From a checkpoint of a small transformer trained on Wikipedia.
Size: 8 layers, 8 heads of 32, MLP 512 SwiGLU, vocabulary 8192, 9.44M parameters.
MLP neurons of a small language model. Each row is named by its layer, matrix (gate and up: input weights) and neuron, and shows model dimensions 128-255. Each number is 500 + 40 x the weight over its row's rms, rounded and kept within 0 to 999. Numbers have three digits each. A neuron's up and down rows have the sign that makes its largest values positive.
A block is one neuron, or neurons of one layer that tend to fire together. After each block is what it responds to, as a language model described it from the Wikipedia text at the highest values.

L4.gate52:575429551532504497541528491463494505440494420493470486522508497527445466492492529456553449426546447491453432525544514479473483479501489512572526533581539465492442507480483474495501554432503540394469456418551473490539502565487516512545553534453538560509549518521493528488521470501508490500531475462455515491535518484492531507487481580480520504527500508528477444508500530509408504478409
L4.up52:586530474535456552518571461487510513513461447508515470512445498577509509553498524489545420542519500579451500530507561522482529552517542495493473491514480497517519517521496516508522477481551534478487480484569477483514484415460477491506548443496495550497487458544488432439486474572508442528523530570579508557508503484531494488527467524458513437443423522470562509488496538479474469431380
L4.gate238:504478487549569466492456587506471543526460496506476496498513493518440493475562455467441501487441545463515500475435469454407494499560466494547462513598475398533568523515463503549520502437491509458470515489474453457524522553551522534509482499546459472470513433494544477502532476499526461527593537547502510482517508559481525521521444481516566497470484505502515490518461519450506483547429
L4.up238:501433506480497530513494455572542577474528450531529479528521540499569469486515406403484502500551437554530450527428488494443523502493481518558526482481581499448553501474454495555537569485508516432540483463541544441505475492481549573541564543559514513484514494471529463491519539578622462551495490469521479483536510448468509499551503501501470439471474455512520519566465409463472517479561
L4.gate244:478451516486439480496472475490465449443547528444511572484473479461448456502569482438461459552462459537521481463459516439492563516465512507497463578511572475534446500471547523521562484504540492526556485438556523500581426511545439526513503497426419557542449470553517566512487504476455510583482525469477481532571526478514562517504526595498483429527466508536475423530547493507574491485462
L4.up244:535422499574507497510498487509490456502499443428412490484477515462586462535527633485389467507449516423585502511503487446500519560518497424419533567413539495551499519529490484551477458540506574497489496499501475516471504541494501420520429525456426506584537541494490495441458515490467496495531473486493473531480518497452530532486445487485484463534464476446435472575493422470488496504472
L4.gate285:472504499515489485511559498435469444480534532564526472565448511535481444524512483462558488513507410522500452542519471525497510514513470466473520499525549496556468531507449498544504499541582422521479515503561457558516555538555493504510467494463457532546511530518470589463508533466495486567566458499521479449450539422534405518533488517490521423480544524560483529539484535448545477461506
L4.up285:501459516499438441493462453501463449479475504449506465527484506445547473515505512557534524516465507458543480495434485543512489549433490524542570453586467504529469561514477472505530529477512500455552514545468495467468443580548490529482520516481474485579448564466513448395493509496529379493538539477525413552506442557504566488469494485556519591481498527542475551530536452464606522432491
L4.gate293:514401494501491480508502467546517489436502463569460504519480548482470475485551498537497500500468407429502527511544459453417445445416497450561451458480501487450482477503512534542477442478467569553533540455517554581460550568497548484519496459532488516542408578559500574448553468530511547529469495491469456479472499498558557530435509507500498525526469528466525512526484506509482464533486
L4.up293:493519514573423512546453517498485504512569540455482505490523501465486530519549515452506495439503487524518451463448526391493469568464534536452559509468510549502542469473523562488480517480552494468524505512563487509562486491502469495484425505502534556508486449476483494492554447569521440474507501488524532617509479486501478582542458438510427491562456464475490481511523476517501458516439
L4.gate410:532489491505527529477459429503555559490428566444503533439388514613478493502558506502544552557492508483443556518515533456526495521518489629494496490482542512490511511529540496537486479460529505526518471485479496476504536529509498489447420500418494501478553539559533568479457512503469496541525565518559485477433489509519528535464489511546523517411539552533560447476537480479533550424457
L4.up410:551484442461484522540452516560477491517526455465527466499526522501535489473474587541483568488570488546519533521564494444506502497477499493514507467548498562463566489529444490578465498537505518527483478551498523484513529516524472579500460560510501462429432523462480545447521507452515550486516488524520412521517516562468461524471492571501537508504510522559500569486458463518558426478503
L4.gate421:530432514488553537474457490380466520451504503503489521454483554508527491530489547548530476545539475507550492595525474571557482490464461457530495523500483491485480528473448543458570509479476524508501528394532499487540531551578495461482545471454568509529520475477482454502505528448550533483550479495499488513506560521550580451482405551454478494591500496492478531460424491482465499569573
L4.up421:582483577536462538504496490542508493499556480517519571466490462493538461471533459448488566463531456527407490482506456489446443460418530458515426501478479454491483487550468551481488488394481514418497568527523413485533541518448504548473461510561531489483537512536481586445553481539595444437527485445504463541508464571460476491416555520499557497542541489515434496544482479450531520516473
L4.gate501:532456435530523507452512480518539448514473527473550460518472583628476456482487530482476527462498523535475428540516416483532510470512515460558396480530489461513452449493515570607522518559542461510522547464523474489476543444480536469513499458518521563513489510506499503520466581484506516476504513516545526449468473550539476463506521466453446475510441538540580494475478464552474537484412
L4.up501:540533525509579515535484435515492518490483470547532485409549439573487484506480563461537493477455508522501519546512502452507484494600489536482494522480539588490431408496516467478518500490464493547495532517497475518520495413500521440532497537543491474545477512536549529490479488487499590482487479515587565465516531507404482483480511523514479524447419433549464486505458470528443529502453
Description: Apostrophes and word-joining hyphens

L3.gate430:478517543492513488539563514543478539525449529487451483572474481514484491507511384518449489573505530567485523431448558525517455492478522520516528558495482477577536508499493502544506435491472521543520440462546497504510493483538439524465502459478453481515514501573499523468578543423543506557543483572554570471522545521457556536552484469492480562475496469512502584488468478504558544455519
L3.up430:479444467522603453403476528473554447509550520455515432569588484420430469565518502443427495495443590545510514540486489482465609520543459496504448582456514528486543524563520458513472514462509514464535531478553538527531493499474462454504479476525568458558524480520438531517503464533518485494502514480531459484494557496518556465542450530510505496534464534502505525435470488448487565514508
Description: Paragraph-ending line breaks

L5.gate1:499497545441514540527517486473525457511532493548516499437502453473476494586533546538532484507488606564509615538516516524596446515502509529489472514549546507468520513593498552585520490521461498447522553502492493573498498436538455430479500517547427514544520419507500531499466514451491506440486538511488479538489501547538434498493459529561454463585482494498555475461502540495409513481506
L5.up1:514475435526433460466522465486546442498543520556527511516523471527504541497502541551511447468514506505500500556542453553487510513490502536504563494528495590429507526527554524572446460485545526520518497514519502531570521393547421561489518531533442443484454481536466489423477520507455567507462554504523478490553554466529446447434510511530511530497538496463543492509476482525548414551505
L5.gate33:510518546475528547494558541499491496467453511543451506504471484507568537503552458543481517456555531457530474545473492518536449560525430556526490441492495464558468509463552518512488434578466459545536510535522573497533504514499598491443457514471532508533503535511468578484459495517493618478475494521512439459483477542545553565528476565491473583471479477511567522557592527505556533506564
L5.up33:520513515566514426531481512535523525513473465449516498466513397470488465526411540521514507454435526526501501480487486480504478505486494450533495462527436458517535533483437498485425511536493491493530464445502548535430471549522512544438536513527598454576450468532543497491428563572531449508509569472568594516509425482437546471485486524544473496484515454470551467514515560418486505591501
L5.gate70:450440478531442443442530442432500514532493481492497517490410577594488499502483455501549443548514536503516508509546580495450463523465491484512487461538489524509457568495411432465521554557521537530456526520512475494523501441487548459523459531486538521452488505466574573438479520500480489507523552509421456512481460558442469475441541556446472440463482485553480424555563434526440478519506
L5.up70:554548495535418459541550518562479482483543504518507483506530506432452474439560479518471550512535468457432480502498436511566543531514518474499579534544515471473473486526501497497545469452535451490515414493554549460493461518555485574513512490472574565483397542530568389496491504488553533616507536553548452441545498486476538509520508500472415469424457540522553508456434509467475513516481
L5.gate137:518421512511488476541512500506415562482430444504496520470477492519495483538533547538425454514572497458538556505492418538495475475535460544534498501574497502472513576466530432512441422470479473455570479489533490466517522536517479461608524475547493499524524450551479540538511495485481520452536533606485502459463612462539540507458478542544549564534552505531409419461527580505526508442483
L5.up137:564554524513462506522480477482435520465485510433500522538499615565487492525583479520521484460468471524521470465393497470539544522494530452492533479512492570449427486535521467478493459509434485515479557475456503530478503510516460526563441520487555529413524519455510504461510514507501502470410549493517546532440529432530503520527470547496563515477492525449515435467495506517539547513467
L5.gate230:517429524487479473531497516568527469448479532469540455522436483470479480486486567494467539509441472501503433544488517554575520480490541527494569549503539553497484520545410535485459539492532559448556387514491571491509471482551495539580458527480463469534468543474535553499530481520464446541485535457526562495492465409526435566503513471573483433463517476524555520591492486501538568536574
L5.up230:476512526464508476474531546473491517531482546477472413514565562565558501508535476513477500555527509536500507498436498558523510451504460469490516489548500473543494521517451519451530545426539586481545425571499517486441504440470526504461562498503439504536514491511463527467549443500558538495475498531498465497501450499530462494482577517429492436582510394506511527542453493499493520516510
L5.gate318:486552544494455607474422465518515452474455486469524501566479524552426473471476466530569459530514498528448439415493467530471458512466436451537478472500456516521470505499494462444438514495494514566579460522471473522524523475498480535488446594501475509447535506523494523540443504508462464530546511487473533403427516476590498485513525486457442442532574477542463412428473507482438493473594
L5.up318:489525503469507503479467538543496521428461449495573435492500521543525479458459460522551561528516488545470465495527499542459454415553515481593495472427451510535460478474509483525449461486465546482535497489456474569416438536505425498407526632486471454413503493545409476481487498525499462490522527529428477541476517452608539515510430518466499486481446473499472463470472474459554525522449
L5.gate395:444518518496451473491537552599500536477532466513510535547467593458545470489438507505467590511491492521445482519492456460517446460521478450435545531470473496575479541534471552491496483431416533471533505496472455483477507526449531443479397507510517493458533545483500518506442509461446429608429622533526466538533482474505521438443494462431440454536488451484540537451469492493480511437530
L5.up395:557433502513474498561528593526473477539501509483586533526475575455505500510508498501404484502453482486458523497519437512427502481473468460501462512600454528486472489509437584495501436486486489481540492554544516568549559462532541482544487433476479514522525484487432574507544498479489462555546603542511466469553544534522560511499547535440484479481447451533501476437485466499496552482463
L5.gate455:553514455467455489535499496458458513512467524541598493525453516588494486494590453611430408487560452569453526450537477478419511510465471524452528510489496457515472509580405540508482513547486451505557456544510485530538448455522521458496543517495517453520527507505534550480522530425555477528495497459441527418547548510501557444522434481504487499526502507491557553542499527475436500470421
L5.up455:496443481503478491556530518485465453533488417538534505522392497545491428529519483534458426489466491505495446532468435454416499491486509449454451472422510479442514487499453544524473478499534473541490536552513426516570501492482536475438512490486553492529556497472575445484496464412561520553545485491547504503551567470513563579485464503497531522546538530435526453507504526529453466521483
Description: Line breaks and possessive apostrophes

L5.gate28:506493540559484528502517437464536473502447466508611490500474521579423505493527438477427498460503483501496527460521552505584492522469519530467373438594531584487489485527482461564466533460573507501487568520413430544526441545553508481506520487521502449537567497463560493488468485466489471441498473456459567513501515571482547542496536566484459408416547492498563484520493518502415468526439
L5.up28:493474508484562549525485462598481481465482451555531470494490502424599516511494535468526529530456566458421488466573565493506501490496472430478474526555453507563491460530590567408491583530439579532466516569528495515502513499508473565508521465533433500516485456523465461541464431531516520474517517489540530489473498487472513505506529540447519543545485542530404516487491525490496497517507
L5.gate143:502482562483527529501564425555504488417482487485525591495500482514448536493525545454522446487555539535482517425521438534477465479450542513525517482570476455487519459544521452548541526501434507493524475461418454430540579538461522559481525539592590520515495420550491542455492567579522469470443514545553530472520488464457496494504470569489434528516468513501548444528538505464462453538470
L5.up143:542468559522532453578533495436519535544498503489543434475493465433415456478430487478460548559532576584509477497484502449538501597422566513493486501574517522508478511510427461506532579516420459499478491485446407440523600486475488505456437532533544532460456494529536473496532544559562469473426445486563511485449477477488544572534486533502517499506446509558513508515467447373468498457505
L5.gate247:587546466409445502506493504527456486461511513524510510404428508482500530522538491508481462465586526545456507511525475486508488486506480486503453444566457526495546460463470456479463505469480511524479530456441511543464445474561505534539424468482508519493570541539486483497406526512549511558505570602494477484500541462513464516489503512456496505523476456434494514512476537459467469495494
L5.up247:550501478529514451451460541526487493546469482532555479523415493494524450599508495598551512537521545467450483461522479536503577534518471578436529471530480562527476559466476534469561563497578511447462475461473422469561490487537524489589447506544462504413402474477518484474586485452473449477511471425551520480536523499469494516463463450468476499526527494471502524517474524453504483478464
L5.gate295:535532462601501446499521565561506525439453565531464490542424545483455531510506460523446534455490478509538504466493542435545483533454493509502497553521470520540472455515440554446451589448495577488493492534469434500431503528501475425584509468581479454560540466498516504489490484463472457479473455503524526470450466518458410454455467481466474484493441449475524488459538584507473564496455
L5.up295:442543474564480414548466536563484464466503503564508506547508451466440529579469494524557568457479513507430513564518546553528459551514510528488569514541474491487564501466508472418454548480516504492516509524472447507551542536514470548538571441490490512494485444466510557495478510480497500528565507543527440467485580497467482558469539559437511509464510495515520496456536530481454570546450
L5.gate359:442536497538469498513464510445557538415494485604512530465554486480543486404393536477493440469573467500497508503467476500546473488557474455531521550526495523486449498541561523506520496446477558548526552496514531482460453480504506515457472533536492510443509462543464545454457545474424483539484471534529487522458483496508472503472471461489402581475494424352514494546565523533429559541472
L5.up359:513547515469520488488428551536507532470478497548490529530445450527531465451562520460490507430579533509519514555507516467511476562471542528536462533547473491468528502520533441541528517474481617485497578463443505485469459591492510524510496489491538504499556545465491542473462483464571504466463439506456502510513546474529471472539425452575519521463500498437430491527451491483528455550463
L5.gate372:512451445535472486464476390543491490481480485512541389527463559461488580488506559441525398494487486509535496426538550569533516549460511488476464596529500502489463498506432441534575496528492454492459490482516461549442429552495585451454473462558453437556569561496489518482549590495479502487494525508489478469469451603462511518443545523526534510477489588460491429494532481520464463519492
L5.up372:583543477546465474444519484529608493496489558522508520516476533555541514488445520513543458384611567496523466494520467559517524518461481504471522462514469575489499436514426462553467480495463512475500512403562498488441535531467448518510515483540515517495494485497524487477494493482514502495437497521476496473452478478532524475486522532466573555442522550554564480514471526490387527534481
L5.gate375:495488517499553545493462495503418488506439534510505527512534482554495535515555546505470472568482526550579508474516448494510442542528505466423503478564497532499485476565609539495439440489515528486430490484517465481474506473484419498527436519464491497435482510545460516525510478526516484526509503570519535495534512453507496525588544430522593494574508455538459505529546540545409564463480
L5.up375:441586477519527451492517513493457536425477469456524457549440562449482486555463517523518527490525506535524517548536572406423563501533507565474485506539463451517510521566533569539474488500500513537601509430443559559498451540484528510483478484480519529450503497569581529514458480459526522505462561508476503573536533539523491502565523491548620471489521465522437421456565558529425560544487
L5.gate450:541469464464494439430486493522529495470436489495511613506483538508470478497519499425502482458463454533558467573576528525493540502512525469518496528568496474420495472539516455489525465525565491450475521509526403542483380557553491556497512416538419520455527554504486473483534519466520527519507515560446438534510466462532496517523501440523542491530577483483552458474506447463469503490479
L5.up450:448504476506436481495581470484527474437480452480477515546526443497457469516431480553487484514521490467503455441485485491496527501489534487476504455534481498421529493525449550493504531537499574546535444555516442446482525482591513510477481486461525469543575553626425464540509452475521485508536492474470475488526540476592512507517552464503457403547526421510546513452553500482496477440486
Description: Word-initial "in" piece

L3.gate308:510533494478533489443476529512619484452485551515557488490461517485484487602528454500493552541563520509465540517422575520486511534461453507567578482503572534508469450500464492526455507485451569494529547408474507536551536486538501458580535501452510505487528534528417483487482528506522455470450474493482537447542513462504557477510538421526530523504483442534553482528515471492511583554448
L3.up308:524526481493554482447449550527571566486512531525446542506529526558504524577480523512500514536557532451481532542469513515527456498482482508517538525509552465502521464517418490518454577424501498476489583459502503534420544527556513487528523570412430488465504531643509484438452469489528482498501455504403583476480528461502467542433550462537530479487502450481461456448524489533472572519398
Description: Preposition after clause break

L5.gate23:467512537555501544467496520483425433476478505537492564474439536435559551514471455508592476536513476480505486489444479541462547523521450528504519512512481513448521501548487440552500524487524457568468514591509525500517496452397485433468448527529479477512553501485503565481564451506492506511513474533503586413545495531435555506546538504457442502488522486409513503514451520547476511533455
L5.up23:528455484528551466519460556530477593505471451483499486575513494522498436506463454485464504515491505415430452479423534541531576505515496454464583423511490531502548496448455503479499476478506409536545552472483552456460495532482522502542524514455496540507460495452551511549514445566506474458442497553485571465502470513477490446517529484505453500515514496493526416484510531449539522591536
L5.gate155:489473466535513533499519552485438488500499593542514495496554451544492498555455527484464425500453507574510459534518454516533481505508572479454494519506511552456522498531476478495591470443488545530568502540515574550491461534487420482466453448523513494492484478500481553494418442487514502469503346438537513492539514503545495514484486467506457465527488449481527483521520513527467518513540
L5.up155:526503458491552505492553555537531484529465549461463466465499520508495511565450525512499425544486472558517527534442443519489525530535483451481532450475523456508474469505467453511607534534504455502494522521485542494437501560506481477477480547532490515520424509473505496484484448535466439472495457543506517481438463499445472578491526521451435479478570551501551495448517489476550455449512
L5.gate180:510531511522526517470442528571518518500487545539526510489547555495478540445497519417473499506455548461529487488474466527502433436476469505552497471524563533500512473438439574635522517479504498478573493484542553523467439492543576525482459569515571475460487421527481500492472511507529416549500470437533533517499509552486514465530487472538573479457471482471519472505526502465509556513535
L5.up180:501510541458458512450423495440593497439503556487501489496485560472516506500515460496547516501502536489555466476500534493411418449462511435495560417497508471413470497467473505512500500565502485514482474494529471535549515433498453568541446547489543493453483509437530459499495531482542545579557521504577442549549506498464477458440473492497553485485490365467479407508452521497442568460519
L5.gate213:475432540537458481471466545488575523493507438470482497441468484580548453554547496539513481501471483497504428428452494504474515524487525446535485452516555488485526441530480477508480495471467491438433410465468430529515504418428476497519450483450445645465472472497583518485494493499511433505513427432521484482481564512551526508543573524509430479557509477575521424479534488540486502452524
L5.up213:523564513488512552578441483494403528533542494530511453506544515499589498552524469542515478489533528532475511389452494514516477519488539504493485509540493509479514555502528451557502456443439506486426562480511390488628513542546459485523479490524583500431523560513502530466533474499569474512526510531491457581543500495479558591502542504569506558582482452466523493497547548525539538465527
L5.gate263:412489519569504526515520457453493481478475453485426562482583508441585567464531502473566508423484450534463450463558488560523504504494544489550513484490499472520433514488498521520520439504509513517443486562482565440600505442486528520453368505489584472511456461496513493482512447459451513540487488504495526453523548503545525464498506453516512501473451552584516541546510518505526525513598
L5.up263:459505486580543480532468503515542500516518529524558561523530540458523550541514523488418559427533503569470454484439564481464471512541438471525509523561534462497523482445610518524517554515498542378468489494547525419521533459461419514505457519482537495471485464523538457477410484554451510509568502521530508469546534574472479441550506457526549448525543490473529518552442539492465579538548
L5.gate264:495474486544508466503532471507482504526482444453481460461525518489492476467461489559457521464502521519427513446468461582456533529554530502534569495534473571417515455500472489504478498539439536520492450495569440490455535479526570538560487504500523473467449530488528507554450476588456586573538437508421510533591529496512523478486462514470499559538516572462491497484558549461500548458489
L5.up264:561466541535484518505503522473456531499561527488453461542502523483572504466551486538484477470500516505540534462527506537550485531492591524466489462499477570408429462472412482534471528562428528482446451453533451513487498496523496472457464419462505494535529604456510459515463431569524476526535394469448422483525492480557519496531514488465494534505506485542560441475499593486437527447454
L5.gate446:532502461514484575498472493535512476538465536506491477477509554513544496463565481486482452472460582509515502452472544442552501533489430532457404479602488514575479507475598522514496480430528492472474486584502504480552456504523504488492434463493518538547524538475479432541553459496478493493566512494603599506570538540449510549539508437480571479532501472494578494467499528525538579501482
L5.up446:515480462515517532483469549539472582514489496482496487524536459518453496441548443561498508502483566468525505438469552513561483561486481502487443486575458453526472485471493526469464497396483550466552511585529486498477516448482503493523440501522473492461512598499510477518440563531574470522506482505533571516511525469535531428518576509470533485474482464537566458481519464533472510556445
L5.gate494:551533488528481559490472546565511524524454509458478538493557477517502520478521512573474452438571557500478472430449531541436500467510446479487453488497578466450507531427547465554510500474510510479459475500583526466474442483509497480470521542532522510529522515496576458496449463572546515510558521495541524475486473615428527520535517462532535501550509448476488498566478494525505536447537
L5.up494:494498480576543426594484553529538534472413481465507589497454460412498477452551535500516560466551490459511458472555470499525434495457460584566538527453496482528522550469498581461482538483507596489538431555528499515574522491521514405512499524493474493550466455557567519561563468507585567485545550518489500472514488567487537455463553518538514521550531489535455519574528511515503442512476
Description: Attribution and reporting verbs

L3.gate290:522478470554460493495404459523525516524497494500589552511500517407555501567587585480459556480515574460485478452479462524584518465477496522523557497504510540392478504500425547494534500492535511493520478531509475442508544540511515507569404635507551542495517468587498476428527478516481445451483438466511577520508493529502523532491508468500493469510473473475592512548518515465451551491535
L3.up290:479559469621452425481457459565480494490477489492462569461578529466501507505531471524502560475503514425495467498470522451556514418498472503528509416535533476457501554523378511497526514474509544421539429522466526464558498466537546562521496571494504565497525500565510511476443415564542516496515490503454499586552528528478493485483462465483408524477483471437553493569476519429484505525507
Description: Split-verb continuations

L4.gate24:485478454517533477510467577501454550555509528481531539534522480423491487534467506544459483455506519451506431490427485504514438431516501491505438460524566529531541442521562500457524489472419470482514554542545506586523480492455477514495475480501493503546474548494493487469505504542571518518527449563492508510464486535542478483492566501515455457484567414592536497556460460489501591574507
L4.up24:495491478495571534473475534512433494490512467512440551523565485528530484454452515557511515534472624465460462441435439528508483471556531527523416475540587496530560405530504451472503489459428459513511567591571483509478446561560504499417502487502476432498530540424579449482584550485579470528499456547446513531463461541518455452541514452548460455555495476529507472534498474498491571545440
L4.gate114:498597482506569594504441474471452527534513490476473552538519458524526483493501583452458473497466475528495551532444434460479509449512540459504483464463515526469547457495498494540512545493486546425627471430491482510508506492435525440446505536578515489525513512493547549482480515575468530457496472455465479534433499577503419517531505469639466511536529495571509449556447533483500468551559
L4.up114:502494444420563509436482452488484534583541517455473561543494507502493521484550528508511457520545500445541461513431509473523513499505529482522494540445480459497549538550493463537519532470509503521503484506489547455512642485465499483473583540541464579458490518486543561502532475563490407569489517506440506483467550515514528482543554528536452445522514505509479474506498512450525507522508
L4.gate157:610428501527458470502434548498572539467495553515457540515445490459532576514474475598503482529526478446523425479394489566562513491526441498515523489540438545479529461543515513507484510498455517468500510504558531562516411491548437521512543443507477537488497527456505555507511505463479510472512405510493426448477530522541512608545521455446532509484425468509527474511456468464527491505543
L4.up157:525506452493496558546444582533524500564492471485526484505516399483475554587501512455449527427462431481498468491410457526540462552508549547529466543514521528481538540538520459479551498552467515484433567524525510497403509457520516520513471558526506486528522509545547476411474445523575541545497462487507540578455533542470467493456510483485543557560477527445494476524498495481589583474494
L4.gate248:525560462555481493452462521530531519502448478517450480494496432451518541474462514545451497503523564469453463464506453522553480457506479548524472475487498527450574538494492556573581479464492512485497464520557487507535488469473524546499470538511547536497548444457515504490561446497534517485495486522517502516564481559534498466534502527580435535628488473496582468509528554507531540439503
L4.up248:530484519513564548524474525511500477444421499524511534558601434434486557476475503597468501461477610498551471411515500527537596446520439506552483526505481509525581477522519503465511521480519522479485526531557458458506437523465504531437475578558480460467463473477552485505531454587530565506485483452535548489500482547504479489538490452409465501576542469451569504515536468493555508524528
L4.gate287:482470533567489498505459576492499500543428520454455506474494436502507549486503527541397497500440565475492492429428514495580463488521552531497470509534553467468520459502502516543534443505487512477448496520537489482481464523509516530466410525473526487445563506460523431476506529528552538437476574553566541534489502544484533465607460457555509504521443477483552510540474557562518588543473
L4.up287:481522472496499445532566455541558505381423546467539554478553483467511461509477484515560510441473506570527484455505557493499523459528495498504554523451531497492594494448431501549474565499497439511506483486512512570524471531480443544469546509498437489480425443547523526507556412435498518488535573525508526427472516510460560527530508451521445476533489539537494472488512458467444512434504
L4.gate334:573436453562504505460511558414460440508487549455499546445458462466538514492570495542533474472568512440495453457435461466504452495427506498513514558506449558541603488438506433546526483515551431455488472499523469457492471455536551499454479578497565502440542522516507493551428509499452386472502551594477560456523558474508393566499506496519463540506492525547485488543508522473512487519521
L4.up334:508562462505481417429516562474519533541558530493525388484502515453572601508487499555490426514499521465503469516520459530544513485470455540419599476461498483464557484474531530483552600438508468444472497417461501445503536478561450517503534530510552510535451510486413552481533460514411484461522472503461499458529490546467447522486593463527502527510485497450566529492499529453526503459500
L4.gate480:489498519536478468493498468483507575462569494466536517437523495420470584509532552463537490503529460493543420449457514539535529483457542516505454495441529510562553473492578548529399463499513512448489506619440470453501487445511459452512535525489534508602510442513523499519453531571520555532533562555538503492550537510567419473488444514493532461518559456503589490475493438485538475501497
L4.up480:541547481510547538523478534422543472540433546549524459496506516527451495581506501566544450487538538530503459502470513454542459521499552468469516570526453460538463497486457421414520546440514513454486424523551445448530546473510530475450496581426531451486561510507468506444460478524490540456535546465485485488474511521486476517559465477493494514506446468489519488569522625550505468493530
L4.gate491:542541487541568530538496560417572508492489532466468541533433408459517530461505477491509501494490516467495489574461444502542442474483498572575538490522462522503479467451534467537518458458521529511526452418485448475527512495541474514501390616538516522484525510563483479501472463511587531512518453490493445465396476514495472521572521463542436468456573462574474514507567483539549501524572
L4.up491:552493474505550464550471546518459444512446520396458576599519490472536480502521534498535469544451489471490495487478452553511520517502485478529542527511533521417481509468495446512448488477510554455447429499557399477431446435507491564476478481478534547442549485481504454505503440497475484472537451507495504471454511512417436518509539490516485506479556462592572493547488494497457520581522
Description: Verbs after "to"